From a checkpoint of a small transformer trained on Wikipedia.
Training: a variant of Muon for these matrices, 675M tokens.
MLP neurons of a small language model. Each row is named by its layer, matrix (gate and up: input weights) and neuron, and shows model dimensions 128-255. Each number is 500 + 25 x the weight over its row's rms, rounded and kept within 0 to 999. Numbers have three digits each. A neuron's up and down rows have the sign that makes its largest values positive.
A block is one neuron, or neurons of one layer that tend to fire together. After each block is what it responds to, as a language model described it from the Wikipedia text at the highest values.

L7.gate75:504504510452490524481501506493491500517486533503549488475470521499485525502544487487508510516538512518486506517479508460515495498465492485511477508541442553488537494522510507506505477536487529439502499471466475489459520465490524485503451484439517524523483473534540523519483508478508515516488481463493480509487485529506488499525487482519502521507513513479489549477497515477543520520490
L7.up75:505471530513512501517533501487518539516528494516496526466522492509517500522503528520508487482511460521556472514478506517456485519489492501477518467514475485556486493501457480499508452499511493487455519496526506567503527502531486541459519497480482495538486501475492525496482499497504475504454500486516533472516453482467480526469475515520491515476535548461485506516543475503476497483462
L7.gate78:460526511506528526505470498502562504494517509486509557466500471564514493483466530492468483521489464509539512490511480556476461488521498513474539538543467497494502465507479514490508498447543496488491503509526472491513534496489477472555489483509535483516509480482478478485500539532515480495495499474517529488528501521525482523458503511480486539564487526517476445508555478481518492477505
L7.up78:483475500521446473469525452492504528512492496476526525480504507523502523470509552462444512510504465499525466499480487526513496516527515494495549486525498525531517489481532506582533519500517494503504512468504498479474508512508500485485519505538525453531462460517485523510512476520479516487482455474469494491522468509478478534518478478499516493490502465520502500500466497534511505479481
L7.gate174:502463529481523493512480569530515468472524502485495513523517513482483497480518541468535520538535510502503509506491484488499496529532489470516504485550557511526460518541503501478484516505517526515523510473526507499466512488478465486541490510507524519498509487521488486502480485504452435485493530477479551487507469507487502515514485506506497481528512518500482518544514476541446514518507
L7.up174:501524483523509468527470505490491480504532520485535477538527529512520453494533527500486521462498502497479456500495465528486478505482474537476517460510479494488521477511477510474493480482524527472505542512488498496499540459535496486559469469472538506506457459524493569459505506524518494503555516503559489522536433516532493506493510517486486473525496503498470505515530553512484502491507
L7.gate225:473483520516520531550455491493514514511474483497505514516468550503511516437490536482477460488504533499464494468518557480490492491521530514551506447489491479484486508531501507483503485508562503493472481460494480497488482466505498490490484474522498486531516516518510511475492519494484508475495499467447494498495474498484539457502514505530519502499499486506517484549475498493509475472535
L7.up225:488512479478541561514533522510527475486478506515487551500500507496472495408455504466506461513516473456502491483441503490546484470505482492546493559455508504482524479453511528473533524494512497499472515468530489536492513488523522489546477496471491440511472463537529494514494442494501479494470515488489514488482540480537544477513530507480506498523479475533487527489500500528478497473536
L7.gate306:465524528510508500496504490504506499479490491520522527514541476525549517464461472518497509520467515516535468485481556530506480526504496504524527478514515523505532499474513522494492522513518480498502453441513477479569503507493481508520486507488559456533509486445506553518478503476508508497502512460485550515509532536471512495464510493499515491503585516547439508510579480470462552523550
L7.up306:499506494537527487539506509502530471497457517514513539511496478529467552507497472481472566458461539475471437557509489467491500529454509471517486513518508502508510489489504467493548490522466511469473526511526512552521484459505485498525519474507532546489454447477520493511543534516535511499496520503523495484460519485518470567526499522489527490509497487557507509454484495484479497517526
L7.gate392:495497510523506470554491517510530482514507467495500506503554446495479510500542543485481468522493477456564443501548475501551517500479544511494526515543514517539476474455503511485473521476523464453519497517505477531496541512522493478512467491493494497502475489492476532488508514493490438477449485486518494503511449505519483511499527521471499488501501515500474461461491449517487532498485
L7.up392:520463510488519558533494529497519498548522478469509465476493483516511538485489469472431501532488479537505520495512472492511503486487488532495525505541495497464536514524508490503480518501522487539473492468486480492477521511490521525472499502517487456477477470515460413466560557552516499496485515480507495495461483433530433534503486482475505490497505478495495506511518487464502490447503
L7.gate409:503533521494508496549437516506475522496509486501481536461486499508466512482563484465494483519518480505476471503514481478514554482492497497508529475529475542496513471494491525491534457527510494482548492465502518499496493515503497442534470541460509514521497512491475504545501535541481499484503516486465509499509485470494449509487493466493510482548500545500489482504483503517473520493494
L7.up409:509492493469485511528475546534497503468492494494498484493532501517489476529488509461487509502513479436459485478502505498489502493547472476528510457471434568450490499465492527493527485488538495500502484494508513446471473480506457500541476516523480484550474486533466475525521501505496508481492509478516504458520534481509539537471472485506499534513457507483489511463504497513521518501445
L7.gate623:468487519482485482509506469480524499470455527513508503491478538496549493546497514484481483532510528487501497520517506503534524472512487510505445498490517531512476516531495500466426457505550470477490497494505481478501499485522496464491542526519515516500514519532485525516475526496519496495513511457523523500518488485486518501543450466524519527488516509499443506503487543486456533487477
L7.up623:496514540505526496498457479508523489513477517520491522492521519494528480504508487454505490484514541493462435519525472487518516481546495505507521496517485432470493519495527485475504462505506524494500483510512532468554525549496456489515516457527495489510503512494481529512487528537487512497490491498516488462475490500514493497529467475475494507464521475511474510517496488459485445515489
Responds to: Word-final verb suffixes

L10.gate20:506488495479519498483485519497506513490511527515515506507507562480500491472515527457541484475452519535493501477537466482491489500462507490528518464558487543506479469480519503454526508510490489552514510461482505474513472520551482483514499472504468490524478534498503492546479510471524474476516489457472503509514480501507546480476509495518503461528509535503504491497500506497485542482398
L10.up20:482512528459519512490467496495503520536506481515488515436511505499505482524501488447476544506504482481500500533561516536455526517510511474533503478530451532541536486447494473539519499528501502513496532452489482498518489481534514477542473479483498524512480510487545510489467538477486529475484483497513497485521490503507506485486495468486519516484521535536497484495509555446492515511519
L10.gate164:476508506514479511493511518492491508469545518526466471492520496497479471467494535493519506520537539483469485490506523482502523511487466561505510465497493514503476486504497515481505489525522476489501513472483524423474476496529472498511475521466515489467470535502489510496518530544512504464481508456508491532492468500520512482548489507482469480532532500498502497433480535529511558504464
L10.up164:469529477545531525493462512521493503477459529536504498470526492464465518465527491447510530499468504518470500494501527497527466487482491478530450447510462520494516476496501519494533467499541513544512500493484528484462535479501487502498487492496501527509453515492473534528496582495485458477499534471475511530500509520500492528545510546532515519519525524504475470504536537528459483496481
L10.gate249:488543505487503464502496507514425539508490501498495504492499530522480458496538487494507542477501521524557537490523531480440508517536498492532515481487484545474500500486538503532508471536500500457474472480494530518498544482539461461520480496478476518492501483502508509514521515447495468488517490462493525516534503493491519503499519507535476471499512505485520513528516507485503558483540
L10.up249:444516536491511507498517463511462474526545491521532515500540496455524473506544514514522476529494443486525491499511475497537467481537490480497511494511497504536471503459492537478482493507504497479461498535519550493460500491463490526527532485520513476503471476507473455518551533463508497484496540473497484500451545486494512540518476515479512546474498502486458471478517546514500533490486
L10.gate540:483481512473499490512456493453464530482507524479497519541478506464535533508511484483455499490539516506463481458483510491493565480515494494517540498547480511492521474530460512490511498534500518506537478495473510532460497474530517459513471472420487545493474525518463510512488537503489491513473504478492503516492464508494527496556492502456495470489504519509506495505500528527458503537462
L10.up540:480499501501486490473465520538507519532497452515507455494502479510552510493518503500497512502507499517509492488478505490512491525484520506517489483518485507524484490503540504514541518505498492503532451480503519465504498502518509500502501479477527513489519528487499428516513546537485522491491468508445468481491483544506485546487537558474546509475520521503500554479497481464531519490502
Responds to: Mid-word verb stems

L7.gate6:505514541515469515536507507522495453516515503513512497485510492522532495520506486474514560460494486497463484485501491466559496540491512484486488518469495508510477509507464504498505541467513486481533550517489498511508516546524477489473500473530486486494476520535512536538483474502528476533497507519523500462517488482502499533508515545519462514517505478491468520509515524501589462481497
L7.up6:503492548526477482490527496481546475531517464505501522495504488533480519517497517470497513478489514436470507479501499486502498494489486482504494493534496511503467501531569541507467501476457517483556452523467503456508493493503490526552476489539483531488520513545492539528488501531512508519532475509532464467490510471468512463512524543492466471485512514510496470469498477470534520477503
L7.gate111:502527523543474526500478499508512529486486470507500509463485499517517539496500517542506491510497513525537497503556501481469509530562501463500477498535517494538465481505505499501516492494450465495524443517529517505536511511496493521467505490494515548479498469484500533486516483490497554506519438487530469485488514508575489530485499473513509475447467454468517474524487474470495520494471
L7.up111:524520510528495502503525492535480484496513494499502521463460474492458544497486481522436512467467483526533463498530555454483477487499502485489485499506517465447493515503492544528502475522496509454505517527545501460493516530497528480503478505465469496494540492493505531498504492471451487552545535439456508514479505494484463500519503531496481510519471537550510458504501527495527497521515
L7.gate299:468482440485545490518517505508482547498481460492508510501520488533493498480529529492485531504491512505495469509487467509500500549526543467489465503495527458486498477513510478506453474499494536516506519498500496528517489529517472450484495494510494511503565484535508499472511436485495516554574491453448518493491527488501500476490551533526531475487484463531473470505482480469492527506506
L7.up299:489478526466533464491465505525510491515522464513501498478490489494512523458535492492515526524466501513473525515479516527491528533520519486489497492535522512460502537536538431481459535515504488518552480479496499516504447524477500477529504509488466476481561485485526505530486525511474501465463465498495480513444473484477488510484530491489493489517563457485481516513485525517528480515538
L7.gate452:497536482489510523516481477532460499535544497494506470472526543484475512517519512455510509524467523511488547473562516459431506545474462518503496508491495496503498461484470503499470498440509504530479493542514483486526475528491519481496479511506488479513530526533505502487504489459517509493469516527466564479487492455502511496488498524489444454487491522506495506451522544494494546476482
L7.up452:507534527455441479520493513482491529496490544488504506529479445504455552450427539537476500545512496511519508495508505509541492528508525465529520496500501556529442533480550476524463523477508479506482499507516479497538520523484475514539489499477482495520469560494516495487439519458518483467518509481521510515480485484550493524480461490501474510478468478461527480476478492474520516521493
L7.gate464:506510507534457521493489495515522479496468506494505491528492491488501475497476503473493507484460504493486509501470493527488477477473524502470468550486502503498514470477503525449480510500513535486506507473511483501524560518463486487495488510538503517463524484526508417503493495468484492508505528503496465502508481517519532517493461498460493502532486530492506506487503549474538515495492
L7.up464:491504528468455472472460441512498541512482493491508477472457501477532484532496466563507475520475474546477526486498523536521474502508491502530465488499508490514480510532547471544548483495500516486553497478549511468489505496522523446450505477491515508499484515534482510494535470512512496517476525539479536523516508465459497461519499523540484494495496476464491511488496539492486518452505
L7.gate475:490486527508508489494523516496532502513524549496513465534491499479518517480485481484490467512497512472498492469465503511506512519525471508487495523493427543482532494494480524484433518462516504481524496478490503457513491484484500485456526519520517500536472571536514499500487481508481464485446483499494495496479540508509488494487505507488459493520506483498488494471533488540485532524502
L7.up475:489513523539486493526523501489514463516519495504479477513449511478511531509510490495477512454520501529505464522570506504496516489455494513526464508445471488488528523550470480533516497465528447506513485509509541519504537503504513512530530493493538491467514503471446458482505459514513509510515551529487489482509511508486546523501499489454493497514513440494483514475488480483469511516503
L7.gate523:561495454530528509519509500488529466485502508492526503523473477523514520490538534481463477511496526517496457509516453458450505524522468492496490469471537516534487489482491490478528487450542463512483501491524495490523519493469479462520504479516475515511499509489515523468503492517528511535488499489541489446497522454526493481504479489493501511514471490503451452489529509466494501494518
L7.up523:502512491498510502502451471516480535481496476497484540534547512480441485500557485453513452502491496504511471481486503518491497467512505470485479537530529579514490513481500509561521532498534475489532463508495476525498490492511487487502469470493473500495509542522514518499481512510498495515523510513508513474498483560520463504514505487520492510441506511507518487499514489481473515534531
L7.gate549:545465510515469529523482500498513540552526470509486495504485516465521505533502508522498496451526513504516460521537537499520482473499518508501542522512463497491508458487496511499497485537497476522497521461507514427508514527487471502456483519525487485527465498530494512473505534550481463509503472492479495469496534544491487490493512469486471506533494522506500529514483517509524523459555
L7.up549:502527516481471489481511522568539514504478501499484472481496464460460503447532512525530502478496488524512531502499489517502505498459501495507473503485516500490417481517487508523503533480491491471513480523519519460522494482549489481500497514536504503511500518458508505517516518543533497546463512500488487532518484546454461489478502536573508495512511466505544503493528548493525502496523
Responds to: Agent/relation prepositions

L7.gate1:551536535528505491445529518524510476503520526571501464503535512510494530472510517500487458513470506503488501516497523487507499474509462487479469474487509499576524523523495539507525485488513486457521477483517484489518482470524542523478459470537497488493557516489529545507499501471471503495481487544469494505473452469538438506485466542500544490529505488487527523504486504486519499485489
L7.up1:504507522542476507476497499486474516469497475506539485546516487519537501545514511520462514507488470473524495502556519503439439490449495485482497465449479508522475527530527506466456507478491517485512486530508515497480475517512500466493480497527492563499466494472526503548499520500521495489485477517492486526499484481476523479473506554525518505472553543525489503498502470486497497471508
L7.gate85:538487482529499493492535513499493502509547538542480496541547493586519508499503515504503535510489437471512486490499510499471528475470536460533532481507477501558473485507511464528459493482468474485474507488506495477496506468481504493502484512493449512554498490463493472545502511494527466479509523494486431486460469529525474534500513502518563503471509517499480489492475499487510493511459
L7.up85:501523452491436493533486541470520528478479526527522523552489491570511503523530491505475476470506460495519494511522552477517530516464494522511490495486496487522525505516473512489516517461478495508506484488446444474497526544521505526464541509456429499491518470514507499489517510511531517455502497500463524501500524543516496515512483508500518498486461505470454500483481465503499499525501
L7.gate155:533504493484531508466521523498559464538465551482494467482498480478515487497533512500513508512486513495468472459505490515541503483469494481457520505525535493509480494487487501535456515489468448466474532513501511481509479463494544501499502484512495515477470507500509469480471485494522523457537479507485547504498516458490494520515509556507488487477520505553519500498544538511529524526532
L7.up155:474498502496481548494553550464500503519487520480501482461497516525463482481529557490506541503475501501494516473520483536481503497493490471484485515440486531527490481519480484458580509463496545498486494480516499502493529464532495511520499503503495569514460492520464526466501504456497499477483477500496438539500481509491489510508471476451523529494533500533500496516507499538525479494535
L7.gate156:539463513543506471535473511488490537484515526545541509492504504482474539504490509522518474492526471430510521498537515445478478504501513514495518485544503520512501479495541534492466511478499483503520517517482514453489523491559548533485486473475442502472487502491505482506486512477502478506476516483508458467492504478482497533471466544530482493499502491499487460465537486466513497505546
L7.up156:508515489491514566528496525481513488526485524507481506548446481539497517512480446515486511493477487463510516502521520492521461495498521507468521518475508536544461453517492535483510480503518508472504514463485510484500505477514517492499521486479502505505483514514539484488484500494494502465463460547496464505466531473515525476549500471497492515477479476444530471541522476501548511499548
L7.gate240:548491516472496524506540539513476532492498520516527527544523486489489523515517479499465486547454467502504560497531482496476531521515497517427535465487504521481490520504500513488496512546503469526507523494532529507526517492479513546455501492478473493508456550493500551499512491512536495467498491515499476493516519523504488503438522490523476452525490487444491497498514501499537471529456
L7.up240:498529513497503522493518469480537490471442472507469522496516504479498501549477500492539501496455493465493510516494538512472501492519471494494465461509512517498463517527503504467456486540484466492532551452527512491525512513538501529471460486475485507485460475494560519495500505475535495495531502531505461475531494490531530497536511507479502474464517494533497481510539514458529538583464
L7.gate259:494535511530466483461525504465593522505485494511496528507512518508495466514492533537507510500476490507510466509532500521510505519493529430524531555510491503541517481494535521527495488491481484479501518476486582454491498507538501500524504518490477499498497487508505487460508517461544492466497435491489483508515480492493463525499471506478450506516510451493490479489558481484515499548534
L7.up259:544522502542520559481517472488513488479517541530546434512482441494496510520548503492508511471480466488531495440483513516471508507500505473499470541478536517480493557514478548520502526511452440466512517481515515520468512488526500483496478518530516505491502495515529496480501545522493495490494503515494478511530533463468470512509536524487484488510509475498479491454534509481514530514489
L7.gate568:501496511490531492481488498472497569492484476496494496505522483538516435460512516504482488554461502433520532510504522529536487539458485491488489511493480498498528502483514523518525455525513484488494517490513519524483497533511492477511485528510511528524466484494523522493468463474483501470487435510445511489475506506525459457492515509456485498505498532509511505469522465475551494466547
L7.up568:495505528524573477492491479503507513542477483514505474470465502494533503482524500517457463499507458506531503505483529495547547506473499495518524459523455484525511497492500541534499494476439523499503478537466523491482523536509520564519484514505518517572509550480473487510472460531493486473504496489476498504466517469488469511505503505501499502518499492474507487434502471514524547518480
L7.gate613:537474525532498544450479513505500551482500531512529515506512482491521461485489494496509524523515494471529492499458529477513512538495467464507491493489499518500470463517497538469498508461502486476497517506518524535504504456561511523478509513515498515495514515504505542485493479495482530485485506555514514501501513506506537455530504480422506493491506499461515536482538503462510506506478
L7.up613:498484539509507504480531511469494488530507492493520481545512458510474479478485484492515514506507471536462535468513562527500526493512541495512504503449512479518460499516548545477511494490466482493484525480518469490498484513508514518522544524455537476471525465497528511464505480528476519478445456507513492533488507497507497487504480509454484505481522499486506427499512528528533501438523
Responds to: St word-start piece

L8.gate78:533499502542509511550514547493503528511474457526516478520507432543529515501466504519527480487496518469519511507522527526509496505519561470439497470540530491491510492499492526480473516506488472454508491492510487451481487506495546482457529477507531529531484514543528496497474492499479517497531519512519487467495512459485491515552528507521491504485452553488506525501522455542513476511493
L8.up78:496494469499496558498501494454467479553481510523513525470488483496496491536500517532534505528479507504496505496497500527460490490491502500485502554507453472492504404484499466486509514510502496500480497467462477478525524531521512482524516536490496547518536534470493501481475469525498513475503529477484526472527500455469537497470528471477483477451501461497477517539477538471519502539549
L8.gate627:533509484449520549500480487511528476507499512497482527455526485516450433536518492511515522487490471459516555506552452499528468486507519458510537490495503496515506488490491486506516495502478517445486571501474523510521498500505522500482489487468501476503494508458446482518490483509531507485497474506495503504518475528540494526509489506452520538500495485482442526487508517498521503493522
L8.up627:528411498478513545483545481527538494471532558483473524481475485490511486495496459491515536448487504513512523517520492474500490512513503501522476538501526491462537483514575471499482504497479455472482542482551529472507531482523468509499517463487508470502455506527523523499499509512480476514511490496540510445511508488539490509513459519477529512494543478486486483508489483506457514513523
Responds to: Word-initial "st" fragment

L10.gate182:531458439513537475447495483481504523547503508485525510507515489507519475466502546487464519501494490508496466457520456499513499511504537510472473488501492469496473540501502510474493503520500507508500552482514483517473478480497499467489479539508501466480442472519507485500510494507470474470490502496502466507552462507516490458503457547521545542518476497512489488507496455455516476513527
L10.up182:523487513501520506480524517527521500458463503512499493510550490474529546492506496512451436489527497482497502514506545493500509492451508551482536500515495492448479545489504515537523463524496503506528474487541499479518516471505480503487544492514507485500488497462504498497470478452543498506527503477489461455485493528532518511483504493491444513519477513483464518465519505510529496490540
L10.gate248:490494462487515500471517511486497514520472520474490505490509464486505490509483491483525491445526514487514542471491493516513487483504516488491550516534454490478509512547490484504512465486489479504491490510512476458498527506518538526430478541474471550492504562516475487530457460517500464483469527525547511502492509537520498508497521504471519529535488472485480513487528533456542538525518
L10.up248:562538466533507537473473545504478508534541486491521525447471462503485555532540457502505518493477483505481487541487505507483485466520520466480451503502514491500481453475490522513467546550461519518483478515520476486501476471509492486537517518469551525503491491454453525507494468490501498508490512545512487472489522466466436519498458501497461510494502484480489471530493506521529491496477
L10.gate280:510488473529466526482518458478519504512517541475508511512491489475509535490477488455501499487483489463500521458492518476469504531524504488504498489516493487488478494529533517490498484491482524519498466489487512481503505495485507498493544496508533504524500524539521470522504490461525457499487470462524499553545521504497503502514508503471510513558475491456557483480539479501531517521481
L10.up280:500501505517502520471469541488518504488460571478518486491449504522501464486512464494501479540505491481535528555460518479469523475511490559512531545509514488476501487483508518502515516507449457472468500518506501489508586510477579517507458502456523543499466445488494533529553486485520511453498480508493501509532510527516487495502495496489520533493524451495460480508476503515498532537463
L10.gate343:490437466499546547511510532511510555496525516512472491513526510515486500506487499546442539478446504458527529482488467471517488488536472528502465527522516531475485522548487539456498536502481481535535519515473527473505519505538527505546498509520491568479511497472507506495524479452500534484511514501496436507515473454505519481485517518516508558483503487486499540498492541495507483514535
L10.up343:516524500537495521506504493496508457480520503489495501495501480492513509530474526460471487543514521505511489467498520458477482513473494471508498467464561495455469512438511459459480516544482511489467503520481526480477493502517492552517467523516457509505491514513502487457447533479506566479518512509498461524496464532496520481509514515453496566511529485495481528453500491509527489442466
Responds to: Split word-start fragments

L8.gate190:527495532476453489478466472514478495525477520511541511499514513495472449490502505453504514497517491527501492505469569496454506524500539475585522500477481524534541450504491502475520522507506504504516486490458538480477526521560481513483499473518534483570472470490485510504486520492478472506490487484472479528442472501506507501474526465517469475481486487467494518497462506473489522511521
L8.up190:437479488490517497524491459493486464457506467470483542440493527480534512476538523506448527508480515513530439481471518509483501522480486477513500477513472506466493503448528516527462536458501462483534518490486460489501493498512478540469500481490508529482488462512463489484530546505502496472489450486476466449570519545516503507459456514522474526476508494535488489510470490519500474531510
L8.gate625:501507523457496487508482492498516552494470522524476506468451465507501550471535524505489514562486532453504466497521487498487503511475472486498505526522496518523462497537495495457534486489519516488515537470502526542490548499510461488492481573507529451495487488534465469522490483498491481512502450423489535524450487527516463498483502474540514487484515499464507474507547468505506460478492
L8.up625:458513521487504544510510504478533521522516500489524501490501462510515493482486542486528483518521504506506480537476511535492545490517481502493547466447450548512525526492500507536489480526476480497514522508481504512505515481485534509550499535493501557500465477480502507498464538504503571500492524481519501501415503495464502509492520502493503511524473479488557505487527526456506507484500
Responds to: Verb inflection suffixes

L8.gate242:481510496520515482542496486483496509537549454497538480500489492492488485481530499503489517546484493493518514540487513442506467433531511462483521430476480524494516473474517537525480502533504529485531521473486487490488504494485473487496508507491500514522522521540464541498507517489490488519489477493533477521521496501534491458537535511560471492482506484501514470497476469489513485509470
L8.up242:535481496523528501519467512477487540473508489501578514496492502558505495460498460502471520461546511515541479482487508500480493504543509493520492532470495537495495492515478511507457494523479491487462445466495523524555529498488527480516496459489507543457471481485528529506509495493541520504497491486466505512523503514506523530458537510509484523489502478495479511531481501501505481511470
L8.gate379:449503511505502559476528493552451549515482466506555521527507451479486530471507461459502487533476528495526541493495483513514510496459510511505480511515498547485477493497490514508522514496479486496501441530504485500497497500515476464528489477525465496513455530479548540530475487500544517518497510528529493443500494500465532509516523508470468559477543485483465527476492504512488535497496
L8.up379:489514507462501493442474536512504527500509467484518526530502553533484482487460492499480479464517488492472486509488500527497478541480479434458497494496499490492460475483486476499523499500511551496467521533522496472512529493512524464482523524482500495537470487563486497515488495508493538481489495499494460489508537503509526508491545487469477478522466530479453513454482505521505517507466
Responds to: Post-verb prepositions